config.toml
intermediate_size = 1024
norm_place = "pre"
qk_norm = false
bias = "none"
parallel_block = false
init_std_o = 0.0339
learning_rate = 0.0156
weight_decay = 0.0
doc_mask = false
MLP neurons of a small language model. Each row is named by its layer, matrix (gate and up: input weights) and neuron, and shows model dimensions 128-255. Each number is 128 + 24 x the weight over its row's rms, rounded and kept within 0 to 255. Numbers have three digits each. A neuron's up and down rows have the sign that makes its largest values positive.
A block is one neuron, or neurons of one layer that tend to fire together. After each block is what it responds to, as a language model described it from the Wikipedia text at the highest values.

L10.gate52:150142113144139125133156144103087168107160119137159120146117132064154101128111101156150116115149129136109116112137129151120079101102104103157156106131120168128142114129114099103186097141141145141098119089142089148126132161122094098124098127126138131111144108177166148133075134056117123147143096126179136130176161084138169172112162107111154101101129132142123114101146152147142122121116
L10.up52:138135118140133176123149114163097136125151116160168101127106158131122105144146134158150177125128148167101148130137132143136135122105124125116177105161157155145118175156087123097122116103134142114122103120092112139168141129144132126128138125108155134145138102120109116135105140117100122191122110123119132131160127152127101108121095110119159138094150084206135112111165105142132120046125
L10.gate160:103149110164113127142100142107094130115124152178160156151151143081159141112188149201106136120120167083130144117097135129150120133105101150092148159088105129130146169141108127136116109128154172115138115131100093107150136096102098164078156149119187118153124163128102115132124121148144143109083086131127119133114150150110117126121110155131141118132163135146128108095120158155112086125143
L10.up160:093139098151114132175136111099130106091113142146109153121118083108135153108104132080092129114106172141157207111171113103115094100118163152151144148105156159095096141128137130099099133075106145137103118128133163089149165172146088102142134116114123131144166145133200133142134169154156115174119177149152160116129123117193162111124119143137143161134109098107118097115174115141161106129196
L10.gate333:142146113112120166125139103106136097128129119152158133149104136156132102102140137154161174153152113137128138137110131124140122140144149128096179132130109139149156147098108123132128112098165115153131151113154138089155152168124115150129132107136104146136147144122159104088128158139092158167115138152118110129152160132161073157156117088159127110112129149117098091149107123095131103150143
L10.up333:157112085149160128145123111129114100067132169092123110155143134099139110177153126144116154120170108118152156170118163134132104145118142118081120134114147107112160141105109158163090110148114124114141116114110119083111091179133116103134176124153138151140112119110156161169114081131119122163152117077126133135121070170133154099118065142109172129127104120146132167118176093154101107121124
L10.gate426:152110088121122125140144107109117131113182147099094164192168129136133137104103153128089114192161123129103154136141105119127129130148100098144125161158123156150123107162084142149146132140140132115168103158143118108147113115144133113129134151103143116144134188137111106093113139119151147123131137092172106135108125108133115127121141147146074124131136128103123114164131135135106162123107
L10.up426:076111163173134155192160123144114125107134139141158121085154177148138118158172167116144113136134140156150093102150129151140128153163143156131099118161110095074133120143113092128103130142142149130131125124108082121144119122156153131121107141109160140126135127177169143150182137140136150146146127109144112145101109136097149133115121079114172160144110149109159114119112153137133094078174
L10.gate443:074148123160128138140091116130099154157116125099131149114073100101176133105155138138149090151167135107175113083109114139148099161144154120122117142105099117116115116072141137108146151158094144159155128109143145145088143175164132130106154128160138155147142161154138140163129117101109167175112125119145158136102099076084149147104137142115092138120170126105148113142119135133111146065169
L10.up443:146141107109155147141129098134154130156124102114129119146124134149131135121156120160151111148104169084118104104155138100084138112140135114109152179123124158154118112129104122128155135146095137090106086129101136113103133112165124111131163141107142147121086119151148167098127104138126110131140089114126124158097116135086129102155105152099081135097094138162131103111109140146106078091079
L10.gate523:117154109116138123150099124132139106134147071125137114149173113083145063150115092148116131156089105156089119168148132114157103159152114094096122128146111146102145141147141130117140103130088116146103098135162132100107119126148169126098159129122146090150125121124134134102124095067136126130122087087142129139154137139160145167137136102126118130109112137160122127146146128140149135133127
L10.up523:149150110108166098170148104138142105135156115180171111168133150119150116139142125146143137125148159151131148133136163139099099109160137159155117098131147131104103169113108141127134098134114145097120156137146117113123145123152134136130114126099115121122089145152139160130127110113101159171094073136153150142159152132161125132131099137139110144145099132154148088120108163141156126166137
L10.gate541:145138121131124147132134103156102096118178095158166136143152147100133140149093109193101104121125124127110139106115102132136131112103158115123132097148103187140153106178096158086146143117181075134121140163127136127128122122142127140116178150091152121098142116177134137082120134120117079149107121142140101141135151147112144129170127151136127128104129126185164080110150135143127132140113
L10.up541:144140140122126119120163095148104143138123133121154060163100138133128119100116120107167144125133128149102098107172124162089087146106093114143134108136111145157126144131085113112160098155133115134154123120123123186133156126084099160144124135128132126117125093142180140145132104095116161145121114161171128156173130117135141137133119098161121091080118144197123126119131126127145105100159
L10.gate656:124144135140140125153205102125104100110147124147172108155127141114137139142123118113145165141114131134122149074141125129145080134099129086130145104135106134127123134140108133127140128114148084159140132102078135140149158128137104161141165131134114121146149148177148141134110123108146132161122125096158143174143151107118146172135110134124148091054120099177144121117127139146152135119141
L10.up656:134139131105107165132177117123083081072183094184179102141149127099150146127118167170120125129113153148115129087134110104152091118088164095134153143156110177141129131123093157132154138091124110150127119100126130105141138155130097129117132110108129126161170124171139113125125108113114102163107116104151147159168119137134157140114092116139123111114102115180147106131128133140126110125139
Description: Line break token right after a sentence-final period closing a Wikipedia paragraph, usually before a blank line, new paragraph or section heading.

L10.gate15:155108130150165152126120141144103134150135123164143126108145188137172112130153109160160138151133117125121139092174137115158130119118178134134133150163130111144125131107106139083132099080150136148117124135153101110139089090181112142135130098133043124133155093122137201110129117110154154143113125083152142138129138105138131105155132153134109161109136134106136142121134134133118129149144
L10.up15:165139062115117110144150099142119142120083145108113111130143079133141156102128122138123133094090117110174142100111090139125175142108103123103175117142121137103111134117128116135147124123106114171134145107136102136151113168141131096139130128114100144119099167126159132131121127182181070193149191121085135169108145095140125154102107125125150129152081131123100121125136134157156100183136
L10.gate25:114142125139124102157134094131145080120106124115167101109165155119172136153166101159154118094106123108183130126123144109153101065089127132092101136123116118107176125151146077150124154107197099139140105118117165122141110135085143132129087136129117137140090137132160073109110139129069122162130134125145135134086118124125104141115113115112139125113134180089141117110104152116094143109118
L10.up25:147087140153136168116110125140122082120121168125104111150115138112127124154099158142097134151123067086147163122105159167148096147114182091126111122124125171173168125142120104109127143101155141105133159114125134121152157140140146124133120136106084114097100095091108113169144178142136099162134114165118132138116134115168139082144144124128168120108092125111081103126093115125126104122174
L10.gate110:138124154144132142169106112138138167063104130100151114151113101151149083119139104151088155095085100110143101096118128110094172103168147142099155110145077144148180113167138118085166125166124096146133128148171138113110084134112093130090085108098121127165107123165126134109106107110102092164158100126131118168126147148117156160133160106125132124106145139124145145096129142139078176093161
L10.up110:119110160154119116112161150130146107173098164106089106154153117097093127130090120135136182095137122131135152124126126083148149136109130096143146107102116138108156112139110129159146143119110105160094141180104104154139091139115141147123108137162119117109138149072105141130114082113108165115149098124145127193125125143132107116147154072145118120129092121129149139126140168175149102165085
L10.gate143:109125126174147097106081149132097119124157113147156144137097164121118105194119109165142161111091098141099141124123116153123151123117136102098128133081139134140141105153114134119135140150095162170109105149084108115154146120122144144102095123129127125131125140163150158124092098083106189149125143087123132131113141148160093134124132108088176135154151138161151098153110090120125149108102
L10.up143:163110164084135087154164059189147181082138139103096168135145142112124146166144144069121129132171079119094091128155093158141125175129113116100132129126093112099145120125123129102133144135143152136118107085110140120095139114133157170088129110114098140133135126156120108131163111158156150143077120134153131158107134142135148125121160127132157121182138130119161106110184169154136159126141
L10.gate207:149135094163154117149147149123142162104127172072085117129129116154162140127108101136074115121106106095121153119123104155158138115146143146109151132097135108126138105124148053105128135114148081132108130149156085122109112131148138111127105140098165131141176142147142127101127137092097099122095104149136145149100158135162107094151092112139159136120130106110116136115111099139124159145147
L10.up207:129130154118154124112157169149105108159131189100135136152132138108146067162167158175136142102147095140102148145145139132129119106082140100115144067140120077179142127084116119142145131186135143136118155149081113154116119162109132138072153126156142120127111136173163169190105083136165164135106118087141119193164156123083103064166149109120123087114167130107111102137091146097105116160168
L10.gate355:144159112132174107130150131207128060059133178114114053091128138121141114150126138126053150120135119077090149168152162138149135134137130135130172123124132127147121123150137134150147095124084127134111139179098139135149090167147104101101100072102129113118129157154141116131090124109143176105105137163125131137121134148136154131158148107156162141122166154081124085123140129122142140141083
L10.up355:082082146141094087108126142110171124145142145100147139104135129116148159139178115128147153145111120125114134120173110142135124137147121116106170136098129146123164117160115162118099145105133102095158102143128168153146119137156185098122103162122136167139114131137137150137123135126150118141143188140134132124075121156136127116128152084153179177134121093184134089121107169158130112152154
L10.gate369:153151135154169103139098118149120126101133146105135134095132090106133125181150102119080128105105082139119150098147140140111137156127131157120127138111113096122151135083103162052146159147115131155121105086178116137106094086146133124076125132132077073107086107123134143156140084110138081133133141096132150123137117110162108121130152115139140126127143112144110124138121136099091121153117
L10.up369:159087137101104069107154157166153098126118148091108127118115128105147065149115171147122131098129088114129144130127169134177138120147106144130130138162133108182120141139117128060147144125126156187106124156137167150090145123154154177087152112131120114079100131148120152153152104133143106172121159133099120130060084119118130130105121142112160155139167139105112160095145147104123123172122
L10.gate872:138161143096154110148189139144154100141181112108130134133133104045147129150102107097107113146086145088131102115122103090107113137107108093117176138156096120131121162135101140100150156102141151166133134127137076135101130112130130114089100126126127124113096095138113073140139090136084089109108147117132137155089141163141081128135163117137108098119170128164105144143094103105134146113076
L10.up872:148135104150157083146079134177112122131148109125075107121115100143120114153120133134150150127137137103131108069134116146143145108120132125056147134128100075125137118088120141136163114106105170112124104119132150099131105122148091140126087120108115096100109137105144133141112139128136151141119130083106111100105117120127164167088096151115125122148146133152145108124101117107137174150122
Description: Negation tokens right after an auxiliary verb, like not after did or is, t in can't or didn't, ot in cannot; also to after threatened or forced.

L10.gate63:122112097124104174128132167107110166118136104149162163115125120119134116146170122146120134115127094128128188109150133151136136119124133100078168101089143115126132137082108081123136162138122127089123147084108134126131130118125128131146157134160089071117122130145148116114136122150191129125169107143142132125111124072100136149127092134122129122106139133135145117097097102155145149154165
L10.up63:192093122110116087107111122136074135133133131136177132167165115151141125158146107120132096153090110117127131129128102159116141127152114131147140134096166135116167165144124143169107145112145113101118151090132122165143085128126139109154067105125122149138143143127109107103121139147119138123146061140148101130116076114136098118167110113124098145116145160118114096078154100173125162098124
L10.gate367:102121127113124119104117132134120138123159126130153181114179131169145116134155129148120103065120100130154110156125135155090146122070135100085138126140100073136146170088171112135104134133118121122122128149138131128107108106142116078151112117156126137113128131105097175162122085130152146127134120153196184121119097128067117117138135150115135146164153144097114174113131110140149119166123
L10.up367:122109125176117161133105143132147109121099117120132119128149137160109127103109116155057112100107117145138143136186158120113172127142206128105174160152116122139134127178158155135096113140146094112103128151117157156136103109182176145150169150144161105110147127095132166128177165130162144089091105161146117123154135126160172129077132118137162096116138134146137115083114144124106116117112
L10.gate511:110123121138094120111090145185141153099136178122120132110132138119137101111101097098130115090162113184161167092078104108135133078116142129156128121116107139121167165145084164158144127143122076121092124118108093156179107109158110132154147150087155122148146152147141148125135123125126142120129106150128158117168101112168133166100135117090110113098144147116125120135151137144129105120121
L10.up511:073111142106089117158126151109145111092114139120090133081143138151148141149122172139113120150123118110140184133133123098101101101112135161099169110151109153157130138169127159147112117142138066150148124151118109116160098146129113090182149167133129146138127102132096139090127092067112151134100089142156135131136105139076085138146124129147137172147167159155139106125120111107156129108119
L10.gate709:110116132105122068115125130109167093093086175122105140124140102103121148123130138133123130092111110078136092146161077070142155117126175117129181127109135139130149094134122145119135126153152112117202110106079155118158120152126147101113119093155121092107150138095110143156141126161132151108115084148137115170138131125097163146142110129051135099129121100063139163106133090149107147135082
L10.up709:137142118109072114107113128163113147172106122141097130128131094109118133157121115093133099101141127126110125140120152117127095148167138137099115100149091108131155134079132120141169095132145132115090076104102132114122108147137151098136108163155126150111114108098154112117117135113134123129088127146124121121132122123165138134090123120144105157134136114137158084146126116120143148150081
L10.gate830:123131136111123085109128104140149110136153111135098189106164132115114166125161099096096144114119140152104150116157077127109122128133143119126144144153091139113148162174131105142124129136123076117106128121143143168128137132086123134108126140123118131099121113160161157130102153118226109072108125120128137126171093125116114127126156128088136137131145111095113116119149101111138114140127
L10.up830:131109140154094078129148152104113137102118126117173177133139111105117113130078159109125105115136110140100163112132119105137151124112103116102142150146162136085115084150119123105118130130126138100167139107103147119096091077143123085077146153147124095123134142124171167099138115147105140128119124160140125090141129163075113127131082118159127094141111108144122124091158107153161169154140
L10.gate837:090168109102119114168172115096110151112175154128118143134139120169121152165133116107102107107124129114095141127106102167150096103084141079128152123126141153157130120111127173109123125146101111114139123171109138114144152098098119128137133131161128159160123137143142104108126141171168113142140126147173150118117096113102151149106119141108143079129097128121138132092120106175141168152146
L10.up837:149125116098103126128103109114136145101161099131088139146166122144131131125144103097135119102139129165136127136132108150133144109099156156139091134113091142125124105118083130111154098134067071155127161102111137103146129116152151116115115140079094134153108134131141125170165128107176122103168130103129155116161089116098167145130113094134087138112107140108134117105122116145146108167203
L10.gate913:097153124128114129089141160144125171097137125117175147125151134132117142136099132096100143122116078136171172136118106120094108099140102143088127135095152153122116122132130171112125141124160070085054149127141133137135127113108136120140135141138102109139122150163125115117153127138145164131133089125151121149131072121156116132157105095175105127152107122140118071116113158106113198105162
L10.up913:152148138132112116148142174154151147126173098139113101095149094123118113154095180114071151163139125143139142131165124089132100122133138117102148158171123137143123077191163146126123084139115060097126144098097147114101128115138188104153154140170156131151154158168094151115133122136141112105104107128170140127165092139165115127132074151126075165173130119141102098131102099133153151110127
L10.gate937:115118085122144103135095092112122109110130145121135116110143135167127124144105135120159118139122121093121157124149132140117145141159111088174145113135179147150077115175102170141112139119114106135082098097095132118147117120132141099132140177175088131141127129140158160131131111121118096113098152128129121151110153124142125148150121097096097141150132150142107106116109128094138164156192
L10.up937:105089136157097163106131104110141143100193121130142133117152137139103127117117121113087159131145137131124206141139112096129155144128120135119148123086141098136117095139124147153167147159102145130148143133087142118160129097127149094114127103150132155146141145123103130167125110093128130158185119149155152145146119117119123111176105128158085139119109112116107139067129117138129154080113
Description: Final word piece completing a multi-token place name (states, countries, cities), such as Minneso-ta, Ugan-da, Queens-land, Los Ange-les.

L12.gate37:136140119124147156117132117165124153094141170142103121147106123107122170133110112136144144105106111148125154081125142141119147153108158106112193119122120159119105121162110147105145109109139114116119153107100142096126156158140112135116120125114093095111137122154123093118112145121113102132146147122147113095169132119154122167165132152121155101117084115130122137127142123154082112162169
L12.up37:093122176123101108158175126135099129097163127152134085133094136114165111108125136143090153134158099120136120103122131128150116111114138116126188119185102147131120125158061146140121100140137138132123115083157097139167161138157100126097140109135103152118142144147067109166130129134131100152140144120180153182162104099132150136153112118140126139131102095144129104127120163124121128106114
L12.gate328:114145182123099141165143113126097123127129086091138139169133133110169125105118103151105126106118108171076107114181117114155132123151118116107141107123085135193146148154086127154130110095101101113157131126114127139166136161118132180120089143098157088146127156148052116148135098125140136109134148102156101105126101098195117113102120141134134140135089141149161117163124123124120096135150
L12.up328:106136135124107146096164123142153114097143130138141121144109142104117180110109145113097099124120116124116115121125113126140132128116144149106139158143113123125113087085148159161176168123109111117111129132074142123135168125127107108144104091095131117112115133146137134105149118119132116149134123131116159143103107139111138153134145128126159117105141137144090111111134109141126136121166
Description: Line break right after a paragraph's final sentence, just before a new paragraph or section heading; also ends of table rows, headings, coordinate numbers.

L12.gate230:097131150132104111114132123175113120113139130096148133096155100149114134122136097165155128177154106091140148125101132176097141105125104092111139165070143135160143142139108153168123162162110159153140087119114084152117156130173120135133155097109123125085115117161107152128151131123106141120109114127139105096105094133103078148133143126117157112155113117134122099160120169099155129127113
L12.up230:121104162142105100152107153121107137090130134131115138144126143114100145129134134065132087122091111131125147154121097155160119112100124122097090106114136090086122108129114161084103145151180165112154126122142108092124137143072078130130155107138131184131122149196145126112114153140110122142159096161116139142128088164142109128098090147109152125129089133143112149119093154137174172157126
L12.gate368:075075119082149127094104115200147138106121095102090097117117129066113128137146111176125104137126121122104127135107126126141180122168123087150152144114118106134141195141083143165107139172166116106138104128141126105104123141146110161095113157121164135137119126119140139152146124152145142133116086134177106122062125142126103099115155144087117112138126092085126126125117136138101134133099
L12.up368:108092144106117156117125129150156148113121130084158114143115136142101128177110089121122131121153185132101130108156108114141143113090105146155116160106136106144133119154102115171152132135155151116115093130150133129094135139151113146131151116135115128062109124130160137176147150102143140130091156116105130152087148186125065136076115110124106129137133141147098107066138176161155109086110
Description: Adverbs and negations between a subject or modal (can, should, will, did) and its verb, e.g. also, not, only, generally, and word-ending pieces like -ly.

L9.gate380:163150110130131158124139153190120131134128160126119185099166114110152126101143127135087104104110105164117144110125110108112113123137165130142146165151097129135115158144098115119136143107096104157117135089090107135130138149124116102090124116156139120100107166115121090127184161140140120090153117108170130151106112134096164137122121105093153119102153160117100130104133130135140090147101
L9.up380:121141153156136110141109106107121133132136152085134185110160144111121152110141111130119141076071073132141154157107147098093132143118140093125116148153124152137167109130171118129108095117102143127109131149098117132099113085155137108086157150125138103134135114140142133089109129118163164132120102111177097156115149142155116140095100136108100130098091145136124141123146102110129149154103
L9.gate450:138107151109129133130116098141119125110089124111108102133108083066132137117146101103090168129091119141100150133144122111127144165096167123119176139098116152187171128087134094105153140127160105127157104082123142119109139119163123139120116136143092143114135140105152128077171109133145129145136079120108146122136089122105100138097102123154123122105113108114120122125087113136142139148062
L9.up450:122124151132111122165157081107128112131094167123104115181130111085125132099127154136111106105067130145131096123127133070135099091158121122134144116126162149161129124099103103100178117094175098138076095178120164154134158108122176120146135117124129116133144131147128160101155098148131091110148118101107172151115113139164132100122165138143106126103150113108126136107105127099152155141111
L9.gate706:128175113126137099099102146133140133146168130128150171138101132119120127118093121102137162164094114079150137145146136135124087169119118106117136161111167122126157121122153163112145139169105141121126107123084166103117160134123143107132115118119192099120158128170126111114134123147128170119123120118142188126149137124127105135131102161056141093136188115117171101140141125117096095123129
L9.up706:143049116130165143133122082143098134128152133051125137130108108119163129179146155121067094130120134140131135150123162156126139111123111135142091137081130103127128141113120102119110129121120090126145128107108100124102100125132159128151118081144138100108165122092108161110136131084138086147161116134183141144137168142159148127126073125098125142136091145107132150122133143138122134143085
L9.gate780:088140148137114113152140088081115125101113112113061142151152149165170135109150124160109120114107145127095148135146100137130135095140129152125103144129133118139157121136151155103139150132102116121129116104106144129097114134125096081077146130107101127088141131132119132104143108154136113105109146117139193099165116083099175146097152111138116164101149097121122154102150123148120131192088
L9.up780:113101099108128157134119170124125133122157081106114130134123132147097131120113144118115170096111140154143086100127129126115132130105159139105147117135131118159139133101084114169137102110097102111156113165122158136091127115114139144151107129124143145111083109110109131111143086151118121112116092098157140149137119127169112133117097127098159117106111140141087106084147146155108113118088
Description: Final word-piece that completes a proper name split into tokens, mostly US states and cities, as in Carol-ina, Pennsylvan-ia, Massachusett-s.

L12.gate164:145135108156128137148109142118116124121147079147135139117093120141104117107132138108139138108149056134104132110109126141104129127116127137134149141144156154122112140133129160115088120143125095118125095144135146114136132167098140125119137123167120145167159134160158161143155117128173130109118102110163129069107137145112111138150116139139069096119186138124145086124094097136090096153178
L12.up164:099113113121131160072106169133109103131130131143144175158098140151104149122136145141139169106105123155112154138138097160121136070091142111133156113134170162145123107139167134139104136095147135111147142119154143145144116148101157141154158153126133111111126130153103167136108133074110157147158123131142125118148134132128097120137106114179113114096094123144124145120128088139131143136144
L12.gate918:110163116127141141158114151119122096121149145115121134120130152129128105165145106087109115125098137158156147089138119144147125144073108101156128132082156126134115132143126155098180133124123090134140104160155162157157135110139107115163117132155165129112123097130167175152150143152164132147120147169128087143140077096093152195105077112134126106126095109120122125134125101132090148161117
L12.up918:151138130124122129160099132085165126153146151114116145173136143128133129121126117119107125161071165138133100149156121103152081124110165110103124146147145119161144133115127122097122115106119112111151147100110109114110167134144116117130124094123096156139163152149163109102139099110148125157163091133170156143163105114074128171093110148140161108141137058065118136138143142131105146151101
Description: Final word-piece that completes a city or region name, often before a comma or table bar, e.g. Peters-burg, Memphi-s, Nash-ville, Chica-go.

L9.gate48:112162097131150101117168158124120133139092086074126148144162123097123048159105187105125125164125151126122123109139137161166108114098147117119114077105124108143149111176144130130127181109150150106150112119135099094090133112145171140112088144146104124144139152117121092127125097131123065089133127123118107112140140123114116135102115085110150119107139134128135132139116117109129133122157
L9.up48:130106130139101127126131092057156163125158174151140125123157079120174145134108129116159151103178137096110120152163108138113114163130083147153113157097170082161169115152090161122140126153088131139124137184133109108144109131094107148115132097119159119147120097146105128127112132145090108114122127124128113138110077164162083169165121079099123135128171100117112118139158103154107101126117
L9.gate247:147127140108098114125162126154115148113115184126129102127145104091154169149160126127110125136168099087105150155130146128121122122127145131151147090171168128147136145111100136146127114132118142133144117083150135111155102175155083158073088123143147116165107111133150106173132129148121088095140135108099105134144143101094132125153172134175110104084124151130103115118126151068141152120145
L9.up247:123122142146135131179111112159147155127162176075109095090113136133125145146135140141122134132110091123151141085214123130145107133134174100166126121164120086137121118185120141140143133122150117097131150139118145085084084131195128133118123131147127171131166111114139148105145141129144095121150120104111086087151125141122101120134173158133129155104161128127146087107146099090116161131127
L9.gate619:191157085155122102146147134108097121153131130136137132109188130120128124129110110151166149121079096112130117114161142178122133148119139137150137132104115100106121135164113106103153145104101142117144131134123158145117142122163125124077128092087113075105153155105121144169136119124137127143138142117143109092132116079144117102148144120173187151125124145123100107101133167142115128134136
L9.up619:115152115142124140161128142173147173146089188131095151093144088092129109150137129129125154117119114143139166122138161147162122152100145144132143139156092101110132090186124124118141088101101146123117143088103169148136085145165125125081141048090160093086137156116101128168126092094147119111141173095112119092074089111146132141137146119158092160116111107171120111108157125100167091122097
L9.gate966:095099117131138108134129162118154127134145131116104117115124110146137111117150063126110141142107090135101165087091120149159159155166148087128148109100137144113120163113125129094154163123125111142151138129172141152098150156165114138124116103113138141110096106156174162124066164139138105147138102086127133096164152142122132147141103100117133127140143106163124164086131060150138142131115
L9.up966:125130133132126170147161133130092117116148131134155161156108120147114103116132163211117119110136129087115137162147096110143120149157136108117167154146119147118135147171134115107145139119140152106098122133143109139141117115115063129128091109081082146108120109150117159140121143083117124100130131080141173076133177129127133132109124109109108064133104105142142092154125133181115123142155
Description: Words that introduce a coming verb: mostly infinitive to after verbs (failed to, designed to, tend to), also modals and 'll (would, can, we'll).